config = dict(
    norm='layernorm',
    final_lr_fraction=0.1,
    max_seq_len=384,
    z_loss=1e-05,
)
MLP neurons of a small language model. Each row is named by its layer, matrix (up: input weights; down: output weights) and neuron, and shows model dimensions 192-287. Each number is 128 + 32 x the weight over its row's rms, rounded and kept within 0 to 255. Numbers have three digits each.
Before each neuron's rows, "fires in" lists the words (lower case) most often at its 100 highest values on Wikipedia text that the model never trained on.

fires in: "of", "years"
L3.up1244:115085096108127109082127120097067130125087115114072106067074152139157124144067106111132107161114136142125164105144170108128113124165171162152119173122116152103136093207108108134115127099144213131134136094125191119149144093159122139133165068169174123093058187137095137122130132174136118101
L3.down1244:130111065128091085087114113112097141140127145126150122093104155136113165121098088152189060166115127161119148146126183085127140097122163164124077149086120140101082114138146122095082111151173089081144098140139236164120179102139131196143143089193184139115131154132099150138164121171120107172

fires in: "of", "new", "average"
L3.up1008:177120109145131131161110109152149116161172141150174141081178107136111186210114163040192122092134107096063088146149121145120093118126159152088124058170113122139062081089066129107060104169112107130158116112123129143154150123137182117098158105137112139142092170128159154101165098096147151129
L3.down1008:135113057132170180083138162135096169205138089110154086144114079174133106085160169131199122097108157166197143108064093107116138165137102125088058119132175152147177155077160132142160147127132119152135115157138124171146150139145127058184081067130083150122103120138143102101156109106100127087

fires in: "of", "older"
L3.up248:097104084169151112128174083133117185063095127170151139109165151165119076163174100131136140106171146115102172115126099182102055113175120161138128139119109099061132109126123091048118193051141121100100116159108151077168111159087164119131081113181102140065156085090110181155114154113152134143
L3.down248:149165158088115173119029126131106125150079160105107118141157128144159126073160167150105124127118107158149048128127121137133170161100121131136074137125110138211129094089110156113083126155152139111118144187144115139124109127167088141155097155144113088173156164132145089119113122170111145062

fires in: "4", "3"
L3.up579:120185111165110128164178113085120114111098156116124140112124104127112089150103161117114134116202107179114118099144204145150067156105164143098131187071123175107163098153118194186061180129061118081140163092100037171090198152135123120107129121124072109124123104145168143119037120133177085174
L3.down579:148152101148121100116128090163121149106112085138066131134097084107141134139162163105099162127114165103171184112089083163176179146098181098110197142145076128183137153124134126160076081119131067131135144115118098134104119102052158147105140110105135096056164122117138154113076108116135126112

fires in: "1", "2", "3", "population"
L3.up1003:150117119107115163164119143127188111091108080156114107164155140101168107086096153171132088114110078136143154104105200186035136110093103150144161191144112153086099110127121145091080153125065094145102119101162097053116145142125088156116109182130108135143150153147068176156076139042110111162
L3.down1003:168133098151145152167170141162127148170118124121111101144102148155148150127122113060136148096120066132115112152126148196147132187080120123118122130070104158080213068105141134094187190111036122079204116075134182112079094120137094165119103154158114135174101180167101148134129095169153154126

fires in: "of", "among"
L3.up522:190141084145157158184062129156060159095161117145099136090114182162152163107080115126147125133179146112142107101164154155106108126112150132173137136070158098087188136113143183174053155126140140141166143111120127187105113129116139158110168059118071142112132118119102097154119171175121106172
L3.down522:145132159129130140133167137140120161091083159167084137109120116094107176123117137158187129139124143146190136150156128082150188092114149080162114155099119174117121086092179151122075097075184082153169157169107125083138154128121099147130115106110082162146139141107078111129113056043132167075

fires in: "first", "last", "second", "next", "third"
L3.up76:120124074135134126118182144114167156103100105144127176175136177167075121134149217141145147192085129126122091104153126103118181125141144112157200128121178148121079155111142142097102136178125098158123111192118120092115176139162163100102186121135146092092049122176124165143090150176078157076
L3.down76:133167094179104186129142101108126126133113137126164116164171143113138118092173172183124133166153133153188175121157131096107210171126094156115146117153156148087112152109138153117131151099089136159170155138032132122140132151148142142110127157122107126129161112105149119140105149064134121103

fires in: "more", "less", "following", "same", "unprecedented", "as"
L3.up308:089165132145162080125104069133139132079107154135174136094146160141109133107146129211124104093153144152124178097146139200048121207164056079123125087184122152095048104145113099117144117091194143088133146141127130140129146109116074107144105144157137101116093114117143094122152176136083131129
L3.down308:148058119099131140136120140107138160131141142107114155134112155090200121161065106045172163101130164125102126119128162127111098086166173158107161134162121133082075178184173175133176134109133094118136166132101130130120139106150112161135165118123050055132128154123132169102187105139151149147

fires in: "and", "or", "name", "average", "discovery"
L3.up1507:166066158121092115141176141081099181128131162174111140133122141134103079183108087131148119197090080175144142103137069140137028141120160108146093099155074132132107086143092140105096108076104155087142101142126148165202164123091145117108092108090100142128112148121143104086082123112136158129
L3.down1507:179158153133173211137166122132197115097157077126159103104137129111147151162110164154115104184109099133146148113133122193146112118147156158115189044146141130059151098131127201148131148135114072066096128133164095085160100148161095078147105144164111158156119039060043113099160169137126118091

fires in: "of", "rated", "population"
L3.up1123:156119119122155125105095178055111096083072137112098151122115140087127117139125121146150170198106105138112128119150138131179116131167121170137069130071146147108180142117145111116121033121180153115144157067147181155122142098125134102103128121137166170160123130125117088139146122135108101124
L3.down1123:072110124101137109093156133064156109092090119156139145136101143113180120147107139152150148142050152178135107101157136094159138144131057161098091072154124131093134115167095088109048114084083160087093123027165160159149143090190129141142177105135105123136131104054145150066113111152167071137

fires in: "of", "website"
L3.up29:121080139120122094129142092142093131091161167193167127132159197139161137129115142114144118186095111116155150088166098168076145108106106147101102150132113120121122094112155130108018119100170112164169131105127138112142147123177153118100154138071167115136086088078157129180133175123108084161
L3.down29:115110149156062129127141132154137124070094117164110114106096100052128142149071193113130169110086094115149092171140118133085145124084068144150133138128128133098110152137145137138071155189130117160132118149178074126168150196186143046120117109087107170119116170119115170095122092112160152128

fires in: "3", "all"
L3.up730:127134154109156149132158170081144105095118098162105159117084095130126158109151144100192176124109081086138148162094069151119093132105143147119159130102208101148138128124139162121115167198149085146130147056148144175129093057124107155136123116179107135182232115145099137181110115129143124138
L3.down730:133108157103119155083089124159164117112158090095091168136066140157149170109180171078159153117143090117156158110128120154120069110122107086095116170138216062129144174142134164119120201101165100125111143081183162150125125123149141207194113139157074104105183121140133110071134095094147137191

fires in: "but", "however", "been", "well", "forced"
L3.up965:168083094150173126083090117159108099145079227125108104193148082064153163125104097146116142140150166122150051141152135127097081098168177142110125107117125079100096169144110133080183074152111196139063071151119161092187155113098122108128115115066100108142089153148125134083077105157091054103
L3.down965:128059063139127116171155098165122173133114149129138151085120138148124171155144089115100106105066143093148115165133127081084134106146087074173081182149120111152161142146155100108109156134124185147149123183108147100144173158121139057188112121094119110112085151122167156129145131137128168111

fires in: "who", "he", "that", "it", "she"
L3.up794:078154132071117082055135165096122135165151147099129134209103127149046103086103108168118165131137134173065182147093103142154116161135167112079110073135160114181184169148085132141129136087114109074110095091123124136167125139171146096167167100178139162160153134111200135055104114135128128165
L3.down794:092164123113156154105075126115160108121125108146117119145123144156177106094127087143126143097114112136116142169151105139146141120147187135221103081171123122072153128091138119170142099084163109116122066117116083113111151132173082120177136188176185129150103130057131122045080118119160154158

fires in: "in", "of", "over", "from", "through"
L3.up955:138166109123041113130048172123128108100106116170108075136108159217096088152092127127153169120192077219180164106147117168201103181123135090146123115084122146181161136114140122119148141111159168097196128139169154124148064168107125201105064133167146081113106157083138146125193158154182158122
L3.down955:198151124144111055115069135135141099180137166116147141161146154136140153114119130117120157153143101149098117094137085141150130148077147139110104088219111156103118109102142122114081120161137097140206095128089153123132140104114143171125116110172114142105097161087109161162164095123081078133

fires in: "she", "he", "they", "reception", "whom", "which"
L3.up1406:115156128140122149114118078088136139119114121146158162113093143094150097116093119113127154179116186150139165190101102188135087154167183160133204170139100138112101095109059138154160111154112142099174136091128140118099161125151083084082174124155171123129121129101142126151089084162152131165
L3.down1406:091130146140120078151125136094149048125123131107089094119131174202133110161137164122116131104147167132133147092110122136138119124168130130120148045160156135126112091145147174142146146083145147086181118120125100149126135135135181138147174115139125180138093145118121065151152057103139163097

fires in: "second", "first", "last", "main", "top"
L3.up140:149146147110084115111172172154148117183036146103131140140125093098099102129132139117120088141157087082185050153160104152120123149159157102126139124141145153149114135117147108141105121147165098147133126142197133133139140167114190155090108132127109053118130134165138101103107066100100114155
L3.down140:205134103121129103115111146120096090118164142160155112124118104094158124104077122135140093141153123097125126080172170096099186158210099191182118090208100151149151137151149099169089154176159200108159090149165145101090118152118170092117092110097144140097131122171145126107122166162093111134

fires in: "national", "of", "general", "second"
L3.up592:138110132156147140169135157119131136131097069100136149133164203197126120123038118109101143087167174094101113164128127110124158131126087096118159110104123090180089094101118110093117149128142132121175091107131106162215142201155146094167086116130046117117156129126149064146142141155136144159
L3.down592:131162132061161106073131129096133131135116094065131126168211105132200164149120184078137126091189151067169156133125126113166175163125063150192107128069166060176130129140138160166087117091140148167145142093153173126107119121144173080150113175114120105178163154130108098097128140101147118130

fires in: "an"
L3.up1294:094072100060169103122072066098046119121136105163143158156133082077120178127151091158156106090131202091098128141110103085145131114109116156139111056100134149152137183182157078120092074141113137077143099117160152216136151159118148126133070102147042131183130123135113065131173099142138153156
L3.down1294:137132100062156134159071103118111071137112129121154181195153124088108214143189145131193118046133172096080115092141130072115120107095124170199110127123141169146109135157123119133132120205093098096139105136135122187109152134110167080122125066134100189158174114144184072118136103126132106141

fires in: "7", "6", "1", "5", "prévost"
L3.up1321:151097076117131130127144090097116053171106134147171120105128106167046102115144119139102169123045079116113106116139114161076130106152177154184141136128100151115123139146133118143125148129136080125086128101146111170131085103139181098225112120054127096132159190134127122143129146140139135143
L3.down1321:120132162143157133095133157198177125088110126104155093168144167151079188109154128090097173148096136135126172126170139122115127095166121154171117157165094105071108113117087120091112131139130129097101152094101163149129137119121200098100172176113087130134144185113164126116137144130126143110

fires in: "of", "1", "spent"
L3.up1093:094134095094069099081142135111110190077117186135187108106153094073164085142198122125164077148145173149120150137065187085160051109074166124079116159114101150111121149146148114106084116158110094162137138047180111122152156130095134115126145076130172112111114128118124117158125076097154122136
L3.down1093:117127088148133169194102078159127129140189142133163092123135132101131135139128173049121174111100073149111095104156140146157115130076084096074147101101149126070123132174110120145137148077134142179203059104113068163106151114114116146115131148076096177136135154122210085110156089125136116182

fires in: "at", "under", "by", "on", "atrian", "during"
L3.up893:109144126140105125125136113103097171108120165139121159166093146147130122136112128156095115179140119168112194216114136189115150156079185128110070109123156107162134122135149142074130143114156118151047133127206118174188136160163121097131126131148136075119139151136071163148091120117154149165
L3.down893:134160113113124108106121111146102128128132160112150181108066140152181141143111118088089098147108146140089116135157111104094152185144166117154124130157086185047132146137091128164117115142048142131107122077139130122059157132183108113148117143110174144160107158138194127094164129136125158106

fires in: "and", "since", "or"
L3.up273:108120092078188059120132132129100139138134162141125089178189089175129049121112150129129129158108180137167133094138140043138133121134103097131084085143137135177150130149150140096153181130167130095075136150093111121178166130154073138159140131109097173141128126160139041104104198118171115050
L3.down273:108196132141145082145140162137177153164121146177154148190127134158113138135100113140136121175088057142149132100129145122216214079099152172107165104148074111087205123172144077133109120164105115080141115145084167104088140154157125143137167112123173122126130131158155104096172097137133152071

fires in: "which", "that", "station"
L3.up445:125124146139190130102041108110150102143149126121094133136128032177131143121137113163185110119109120171165156114134127153102094135142179121121129147127146112116145174043127149107184125109202102117156093065124108136135147066098132155100111109144170087171143094144134135114192092178125138190
L3.down445:132132119064129157060075134181143128113125146118108153148042103125145100146169106100069104131156131106141225090108065167148081161185117126117062097182110138136127191138182119114164121184120163138090119070149104218105097096125125115124095174128143091141085158107155160115181097100144177169

fires in: "to", "t", "of", "no", "its"
L3.up608:151125130140171090139127163118149138094147148102160194123159171115126127193110092186144142132076134170144142112093124150142189123190075120096120096086117132107138077133151084118143133099101132141088158079124091131119115136116078116138153100085117169164125161092190174131154109137117045083
L3.down608:091112119107155174137133109109118120125106132151119133084162113162096132082153142158180131064180153170080101124104122148149083173111156135169153175174173170135095076135107179127110130107168166115161123126104113133133153133127119158189115105099131110132236138167080144170148119078148145142

fires in: "of", "for", "husband"
L3.up1162:039135112130145100136098113085131104126075122135193135165140207101093119198133112122162126088069094134103172120179148103091151131150099046115125123120132144088161145107112157126096211102177124160089113143129111142121114157158148092133170133084145110172143176113144110140120084204142105146
L3.down1162:129136139107135116062067157171112121116168148108091121099097147119175146122134109119144123140158129094112123105106109064150134152130168154122172103138141163136110122136150109212200147162114161135132199176150121088117167127153100160117061127103094165073091134149122116155132129087107138122

fires in: "that", "posit", "which", "it", "fit"
L3.up397:123174117144082128128144076138125159089154118115117143110083121197129090105122105158062168087087084134181135117134099141138176127182144123157121125068122146113163080117105034118190161130125107159174137126170139145077097079129135152139081185153170187115119118101165113164145113185096139179
L3.down397:085113144132128103129138132129146091169077162096133151154133169101110150143120164103145158112165087122168140127092180165082132092130112110124090127159119114173069126109126198168109101092161085161115110155092137109077121131112164165107138132115101097123168121087071121087169130133172166120

fires in: "which", "that", "there", "it", "this"
L3.up197:125136130143143126118169065120104148138158177088119099142163144150162172097153168154156122120062222146142106178126193179068207211182128110112125132109159134089151102086121122090124109129194166132091111090123083139156151108170136117139103155156129112136147112155130153161084084120132095084
L3.down197:139146158094150125120157158111129077115130106115174179075124118146150090125126107096118132145111123133125086087096152070098118161145151121166127137116158171073114145138143124120176180023106138127143035131106116115112148118182145189155120209163154136108103166135124149087100095129153201136

fires in: "1", "0", "apps", "short", "year"
L3.up408:135142095149103091107139130066137144137128186118189102175186151119158199170120150145111076108161077128170065153109109131128143131141118109090165100173120099129066110133119144117181134086119133090051131136131157173084129213109104118141164180158081113154122137129160128118083221116097162099
L3.down408:153151061145154117168167098132109113170183107122132100123155182115089175148115108187155118158091119123107099113125165139158181105100157145156092123141130119142124100145054108064100118105139148087111128119131136171127157049099105111082151095112113091080169108115134098131139135110160129147

fires in: "of", "born", "his", "in", "her", "age"
L3.up386:152124087143124122104155099124136120084172116104115124136220075110140172141062151110189139114203116076125119101131159120137150114178164109173113105141129162182142153141070135119074111146105164129176146091080164145169124141170161176109122144137155199110181120171131111125114104133142145180
L3.down386:111078068098127130114100209143139106178118088170137146156131120139088095148119164148150099109131130127166176087158138140119105098165122144137098167104120124079166123138127158141128106143138087080132186091102113111091134162144109145084203124128139080096125106079161139120094146099173151111

fires in: "one", "and", "only", "of", "among"
L3.up1230:121110133114104069080153176084170195115136192106133123135136092113099158136109156198115094112150069124078142150078104158114142139123153168195196095126128114051170140139104202075093154141171115144110089135181157177087119134178090114065133163138083145079121117153115121143087073109124133164
L3.down1230:057116191132165142130107103106092078123088130068148078131096129114142063124168111103114114160127100116116090118120059099103163132105038122211124137131102092142092181129154130144138103108191119121098129080108105149075184195031143167139076018041052053116188166144129127085157152144174152158

fires in: "of", "some", "many", "most", "other", "two"
L3.up920:139199138128101099098121106148092200124090141073142088109068103108109150163139108139065134057139136077087140160094181154172119162132176148168074120081130153039112203118137100117087149102139092118135087115129106131130078144136136101130104133132125126129098205170110107158153133140140122155
L3.down920:093121167155119116162113138116130118108128141110144116053108148123134155122102121108138140122189183101096193145078138133152117150143131138148108098167118182045155160175098146151111127170110180094178170129130094104133141168151135118186140154133152121130139157160136079149101135155128123116

fires in: "to", "of", "on", "for", "into"
L3.up295:114195134116124119057115130100172119145140143136117087137071125108142080114125102137096162164146132116175170138106121161093130138167087121109146104133115166174078108145100158138104129186191126148138101107128091150134087146173120143131140150133187125084147134159150123095138196135141030136
L3.down295:116122121116095113126150161084133096162155152160124140090180143126134122110174140157129151134126128144132145137161171161139112130170067161109099131111110154111168153112063098185128066105123116120158115165128136068110103142147121155109139100085091116144174108151115156131105125100114131104

fires in: "of", "clean", "chitoniscus"
L3.up930:096123124139129136094161081108157139087162133141119108155108133166131132201141151123162093139117180119112110122183040114112107099169107150147171147140059116110129142122149118138059154124114082210148086147160110137145148134156103139101118101099200131094133135151095119098116123115053062123
L3.down930:123122106130099156120140159147102170117149144120166124125158198171153158078089140132133119168135112131115154129164135174130125136095139134122080191093065108133110101140189095116131132199097141117154144160130077171097095136156052111097098121114115135136091089124123128112164131089063166150

fires in: "2", "3", "4", "42"
L3.up539:195103109142134141121146146122131114136132096146170210115130119135130138177118090170162118160149090094120156115125121160202067121140159164140104161126147085131149097104153119131157192095168092110075133125182179079109132057108109101150120157113123170070134200119138145158161144147118134099
L3.down539:129154152117135111103073141093146133118110111131146115097121167069157153075125109103088074152129106076040164098126111107177124151154138165107120152119108138138141184155110112141117141162061107128090133071125110117052150074133097146164113197103114190148137158211130139178154118117114110108

fires in: "most", "an", "some", "number"
L3.up1108:120078084154161172161070162112101051120133155115127146174141089092098159204165106176122118112145177145126130124154113053096098095173082142156157120126132155126093124150116100110124089163097132133146131075155102099103187155175129158146097160092093139156140143079080125096103146122125112142
L3.down1108:106132131097097053124124151119177147095122144100153048119103145171159117108084111139083146125128182111117106134135135158106179145105133158136171084134119091134215115075096121170157114092169146124156140123164120132127104120075027070167116098125136117070131162087131101101154156211150090099

fires in: "there", "who", "it", "we", "he", "seasons"
L3.up158:170146113119127106093117118102106108105099123091148172143198144132140168037086151167122055089129106132098117201107103155132154188185081119143058109105091148130119094073130119107164149127141113115109152105161116096133158141116148120122068098160190201144185134109132156104118088146191139122
L3.down158:102152123120124155139097170112170132123146084124131177097106134155171086086188098155116144105114127110100126219058105166092129118144150094076133100172128111124145149158140132159173142078109143133127169108119064129101154130158137130133149151119063150164112158158147124137133104096082125136

fires in: "time", "years", "goals", "year"
L3.up951:133113130104094106193136165100134086126119148121185141181096110134107131136086121106147154114130065114089128161115115157143110127150093048188100142160115058175165102092124149104160134138120157182122160091132082118111156129146145144120159133166048172135162146057096103108141074098130137096
L3.down951:056152155158132123143093117072150079105142199098158163139109101114090132187111104173126123113167123100105161128142113102181143079109084097147171133159121074166155090110153131083101141125134152122119178100170119138110134113093101080152151105125107138164177140155157198131123169153068086076

fires in: "the", "no", "new", "like"
L3.up679:176100135130138147111097167092178103150138149160102131095129164176175117117107133034137161120127170124105147136138181071123093199109096146117158127064108097135150075152031135143146119132164104057126076112145117153129146153122145126130103154049155107108125113126128149089129086170123171114
L3.down679:172113116120106132141154160130111111181076059084110150119134076183140199104132186100181134119197132133126120180099142120110155157101116112154142098153074120134133118115028122065123116088082094082159095113128172123107172165116133083116130106144096131145127113120142078111120149113035198156

fires in: "de", "san", "of", "le", "deities", "league"
L3.up284:163124148145166160120170217111156111150153140141119160150183104096107118072096134146161107145138159096150205164135115209135097061160074176164112121113087123153093151135038078117149077151126137111128158163181121137197175123142164049063085111118106124123146119130119079124131100150171081176
L3.down284:136152150161130113101138148104136142198069129101144171121141130075099114164127098120136141220115136142111155151126134136152190174071143106106143094146104133104123144120108117161139114148069132081148117120148161114129193171136113114147098070116138133141107089108143140215140149081150120140

fires in: "after", "during", "under", "since", "late", "private"
L3.up467:126121109105180140103110139173122162150150135094106173113120063077070080126109071124130143093137185142094096122108126167045099171143138123117096145109144115085062128122133097188114099097091097124088119070106197131186126119136139148152142132159173109188173180160129118115128108163132102160
L3.down467:108146113099106137083163195163117114042080138111133168127119144169180128133170063123158164098148190112103118097083167101164162113150171105144153110118155094114139143118101129096183201122143135120144083134150174180110129117112141129180108116124158084051150163163126119074118093148146121096

fires in: "but", "that", "however", "before", "though", "which"
L3.up1202:102162083122146127120113129120061151082114118082074081161172098107079168117093130070097146138110155189137147170141158096142118094187101135128117158197090141113124159105095095112112188108152115121113054103202101085096077138134115133127143125130120130153100103075141110120106140141136070113
L3.down1202:166122092058128124178127087084100107149113182144136209092123069139109178150132132109071111118140131140077168100143147054113134134174116141082093102178094111087158095043175119086123224148101131121108144127083069091105163082110155112134168136142094107178120076087152208095103086107170157102